From a checkpoint of a small transformer trained on Wikipedia.
Size: 9 layers, width 192, 6 heads of 32 (2 for keys and values), MLP 384 GeGLU, 9.17M parameters.
Architecture: untied embeddings, capped logits.
Training: a variant of Adam for these matrices, 230M tokens, 14057 steps.
MLP neurons of a small language model. Each row is named by its layer, matrix (down: output weights) and neuron, and shows model dimensions 48-143. Each number is 128 + 32 x the weight over its row's rms, rounded and kept within 0 to 255. Numbers have three digits each. A neuron's up and down rows have the sign that makes its largest values positive.
A block is one neuron, or neurons of one layer that tend to fire together. After each block is what it responds to, as a language model described it from the Wikipedia text at the highest values.

L5.down11:140112129167123069172121157124141122108050099103144132101074197132086098111105155075129156134111088127162162127131083152151139144092134066110105070127141130123113179180148109190124115163092125133110095128102140079137057165132139135174183134080116108130100118139203187124109124126106056147
L5.down14:146171130138110131104116113140156099068148090122068131127129152087155128097110087183133124141179093120088170140149130162104147127126088118168153102118118177128150132123102113092136071146160148068174146111101079144077121151077164147123077153199146190072107090098146091165126120172117096115
L5.down46:125136110101124122143098143135071098132099128140187087113119199149108138086095147137119103171169148079126144137118141138079128132100113140114091096099138083144098099106178151140067168116158097178193119138103072145130168119151085159168167084144144053087133167151172124130161131167124173134
L5.down54:165148159162181139148157138116122149107094147144090130126128133121113087123104071097089148143124110158096163090155093060086152139097112122164154084152104174098140115128112133135177084151145183093120192146152149148140114118187116103155118119088156125097141135139149104172132123198103088222
L5.down129:129146172110088134217091172119025113174088121163128176096142150103112158129101111116122105116125149113087111132146118152149157112161121157081137115111070157065145106130138167162136110182078138143093109119146155112163104075096132149124130123081136123170150123073103128120099135166115104148
L5.down199:110131099077128139120177156177107064152145120167127089141093087172130082128110131122156147104129175071140121130119087152187113105109155136142181165173143172138144188170166117111160124153166126110117125123123129150097123173140150198130080056082135151132118111102065115166116097129101106066
L5.down250:124151106136138153104138135138130097136129153139116174125073119085156137148109175094162137102108090171152099177178146085148075128101123140155143079106143136162109093175152127179102162104127179101139118145109185084152166196082104125162093141080140154183143135157075130067114136129135060160
L5.down258:100130138103141153127076110129103149115052113169100110150104212118054174103160057168143171146103106165073074130124123135202122159163160155152134102161154085095130107145168091144103132093100182118148124106095159053084103141088188073076117134148124095086137138127122117083120066118151107189
Responds to: Sentence-opening boundaries

L5.down76:149087116112147141118142170081157153108128109113141073125127129118188126116173134086113127127094095095146081149134192057127103158155153078155160223147078097139107157140093152100200153141071131112113121181100170105101107092108097146123136165133102150186153041150079119115067106156111142188
L5.down77:094139102125158170181117102090080132149101155177133118112165060102121097153183158069143155146178067116117163145150124087110159120215155046141137133103141073155143146155144079144103162119183147129133105140130148133168136138094157103172095101126149099181089204134163152081134139138106182070
L5.down79:093161111173159114129143105145172138109156140137132119192138130108162114150130145136155194147134122154150128211137071123112092125075173094121091203117112138132130144143175125135107123155140092193129109116190093098032164131129120163149182172156161108097076112199174154147080081158105145152
L5.down101:157176169113152132177160074044137124090131087106130099140185091122171062089142103128143119132205177119143157137083137095111185104137122156122133163173143092075149148124131091087159124120111099140133168147105117143133137096163121158162156123172165111141150171115183076144043121127064122096
L5.down254:085130091089032127122154145102158146116120147150115101105080107083168069146097121132039131087146130188169140131144084081123091159096124137160112123133170115084175166124109146139125139108084175072093128106160202125176134136165112091189119112104089154121105125112117149072080157130100082159
L5.down262:136129112032116128101096132129200134168126129118154094036099129079148107132138104085123201122144163108133157148144116080151124080154170133197131168161107187158117143117143104123141134149152161060128139105115122135138096144116158110140154090184165153150147146137097174084116165078133106088
L5.down340:061151172124100181158062103119098162099087156108132113109163089152049185187124174082175181168101122078137139168160130140152116058123156145139087133111125116133159150114162186081140139140121059185129146150125166183114104136131149152117124153191077124172112136098063142157146129155111153176
L5.down345:118151087092114121152078130122178070092065077155127090108145178112125108122134149137092123158084183164132098123172074103080096156092086129120134093141107154078161140129116106163178085139142173075082156074151114128204110125118138089130086090077087069137120155107139111069123192134111098123
Responds to: Clause-initial subject pronouns

L3.down55:107113136085140115092126067138167171129130147118112101071108168100103133193144141077120127125072108090139114127105114088140149105111130123137145145109197149178083169209171120106143150054139141076142088123076140136139051119111149094154061130125120149128076069089157167137103150099145160081
L3.down56:137109082179108187106131113131143086109126144087133130106113231138130090130093110092077101087160154119124125082094172157144105109144121161223129073112143160125131144155155110126086099129144144174182163156121172108116073146161145061165102164181128106107144146094162122118104088108144161121
L3.down149:108192175092106150127131104134166126145164106078125099145117169133138098107099160140108153168103123121140133135124146021077159102141164128096120110103136115089143081134163213084175115106101114137154174093128141113105123115070144132179179139144063118119090179158129114127098140111141080171
L3.down158:130166164101156154140075147068138081123134067178086089170111191158165098171103118131128140098131131118128063128149159081040128020131150153139168111125115126097125102159098129126165130167088131133178115120135125098089083096155117172128104159149102167134137123118160130087089114137153178087
L3.down274:124114140192153143109170135146171100111122144120122152116109243142161094090178118128163109125113096093099092077077190126148115182163103129176118130152131134187089118142140094109077069066115119105116158149083187104070041153112150109145182125111122122144154140132166129155122156107148079129
L3.down299:170175070138127108085136129124206164084139124131068147119067186152153153153110113112115148162046132157145105129130149104159130097148119065149149154163084106097117154071179099113174124083079107162135129099065105145132183114120154115168140088117108131083154127112113092162153127114079083194
L3.down340:177154098095177157072117096180128053164138145142103119146155169113153115109123125102189170111123134116106147152160118180111127173120073179095139160105139151149085140160164146140155110109122118099073072101120135135123138096117131121152149127104090146122157103118129147094142177122116107191
L3.down380:145120094132110181142154151155118110095146079189049212164061177159133128117134132143085075090142149151149126094141121127077110040070087119112152061132163163189104121123133130218107111113079149187218148126126117131144149131136117101096180112159120083120128098140089152132159139054141148102
Responds to: Quantity words before nouns

L3.down3:113128091108143100085171094165095111106138058192107169115097166156091160157168126083180133121156146120096154119180131133169097092129160148098136207106128151093153163156096109154148092125134142085171178117132158170106101083160151134061099168134125141170154098157159114118130146171120088100
L3.down47:152169118102124091108092103124145187137110175120135163101185194101194157185140127106111134152067151118106142069142149080147091124125067178135152162118125103155142048100184153175128154115130077103145186158087087089071162130073105134129161113192104096138105088164118127125101126121137106132
L3.down121:088122142161165144101089075159141114161220132116114080117122151078101124135118078096146117148123091097132113178114170115114108126122095216121158138148098150162147135129169084097149102121182141069183085129136102134087079138138179124112058149151114113169146129149115154082087088132155118152
L3.down177:145119097140150119103124105081124191162096093105170143136060093164011131086113134123113117125156058124163164124139110095112158127098141063127127120123089157125161116141125103220159157110151093145154151139125144154098115104144089166116146164088092152125153132095162146153146128125095125135
L3.down270:116095059113186190158096104085138143128095171112165128120129139147126171157111067127116138145110162152068112138094095147122098116126154095177155158107118123179083104094127115120146168082176128022135159098107128147178111115115125113111144040147103131137137085170087131135127119099156079097
L3.down277:083118121129136106154106065090128108133094159147120182175127161155140181135202097154105108095109153168131157115135125140160137124139074138167191135107165112187064139167131124132089125114189142151136134137114085141146104133114113103142093117158163103101153157108129111152096097047158119156
L3.down282:168117144112109183130166108090175105185140125138163141129130211112213178142152074132155139084087150165098158123083064096121132109075109138109199127189150128123109081129138109090091116143172146112192209140133070135148067122096045127101078134113072100145159147159120120129145114121157121120
L3.down366:143167160065105140147134164148117152138118052167168186112149091070121145173142084133133106088086120140123134147073129135149139105154126134160116133090113132138131087163176140094168127091106134151145115090144090102136143149099132148120126150126109104125151149162054124112109129113108117077
Responds to: Four-digit year tokens

L5.down6:189171173161141141189092128131097158129094153136105084155138240149121147112073137151154080084121144173124096104081118183144163155117106081114107154090127162112127090095156174103163164127173104139117135123141106111138145135187093159195131156103121122073154135076153119115100170101058116105
L5.down112:119176147114132126134090146135160166142085154152197130135090204136135112128141099129162117134192107127102146135103128200129114158126136087127115126102138086112081087116114146156081132118115098159055073147129137175173159106081092072108120128133124140063107154139116165106153135145133064135
L5.down158:179136090136064110145098104127112108123160101086179101142181158195149157177181110128136133121126132178081116106163131124072108097087121204185125088127130134112212102116118154084116132105120090157229103091100109155096107102140136096122112128165171170112190142079105146117102132134072136103
L5.down186:167103105152152076136139114132129202105122133118037137122180149107129130117129197148120112115135066135110128164143107147155042145112196126108131121139146110147095063156165124131131161115101138137041133109085112103173051157131124086158168129215103075143106090109137183142092044125113114130
L5.down211:137176151116153105120095138134104124174106146158071080148121134145182114080184129128096108211122111110074092159144152141119081105168177157104079063144156120132121172157137172138170132154120177078150127104159122083061123080149151136148118116114112135067121088145078152100130056131065091122
L5.down312:178146109099104096110083037101165157058113145116133116161104165118158108171149126124090167134161122209120098163095119136113164140149121153130039114156059073127102128192115053128146146149136144155137109127069155091135081125112102133124175152160151079136154127144128137121132124136126090151
L5.down344:149131105163159134207102106178087125178114100175113111104139190176128120066163118098130128134127092203100129102103104126084106131106102140127073136084135121098119139090089125132132150194119132114171097142072108089113164149093114092139106111194131095150155144093055108115111107178108124101
L5.down380:103092076146108135143130104182077094143159188100145115144174091122116115139114137109145202071150073101152161138135071185179108090128157137125125145164196139135146141117105086106105120142065092174135106145171151102140138156128215088152149171133152123147082164135146180124078141071141142033
Responds to: Year number tokens

L3.down14:141123158116054152111105129085100108130106139105114120091093141141111035148157146078177104074132139163116109104169148131124096129112138163156146162207118120189117135156126123119093131102192175147130109101108064109189129084104156090147059100202134134141134162053139161142131126126115161097
L3.down38:143088089129176111121124104096136184087155087153078119189069153132176149100112179070166098139077099120191152075078167157145124053110102127176177144137154168124142087133095109112142113126147135123186176140160085144148074142109132166152097107101130142137149115114135089136101152128191154093
L3.down140:167061173095122117089093087182106174136104147091145112100119117142188101131101118110138126112116140076148134102114152141139108104067093156121195125103102083102153143050072134199144166113108081153153104106072149127109126165062170111189098144093109133095149096104126154137156138152139207120
L3.down151:134107118163110177152128135157126084146149081085151098120134078037112160097113092149141111140072148144223133159129134127117129103114145054137153130101183164119084086156128193105134118138179107136105159166148147162155144122144180156176154159094147158118131176113099150113128160102164169135
L3.down152:173146107105135124094119164128124125088139160185108140138095144141093135141110218125104154155071115162134133095192142160118139119135115172080132128130077081161152146144109133133123166151101140147122126175153170125090154121131143136128150138100100161126171115110050155119130146146110127159
L3.down192:169184110184144157171124096070133096119127114117106119033094134186112099103127178121118141081127146154160139096095151088112115107195131105137166101078157103130139179125140142131086092140195103162107152148075134046198120053057177120168147183153171145158122071124136130098112113128154159142
L3.down258:113139089128158123065166117185120157107113135152064159154095152127093106126113108150114127039187178107160173210180130118135070090108117111103167145166143101130153056144157123125179087144116175109162113158147191142140138129148146144114060142166121135083096118104100082163120144145201174148
L3.down267:127191105167082109168166121136100108112143136161115145134130158067141119130033160148147143085099120103118123115101140108127131081125084115141144213157133181081159119128128137076121130173117104101205122156109121133118078168027126156102146130127151065095178147091100060151145202160106103113
Responds to: Wiki table cells

L2.down40:051144077172109136093121116123145131100121172143109140150157153141091129098084099129225098114151153084117140106115098164124125080179094106069140146132109162122093091186103129162127094145132191138116158142142106103103104151147153135165131099123110159140150085122123145128123183228120125085
Responds to: Table cell endings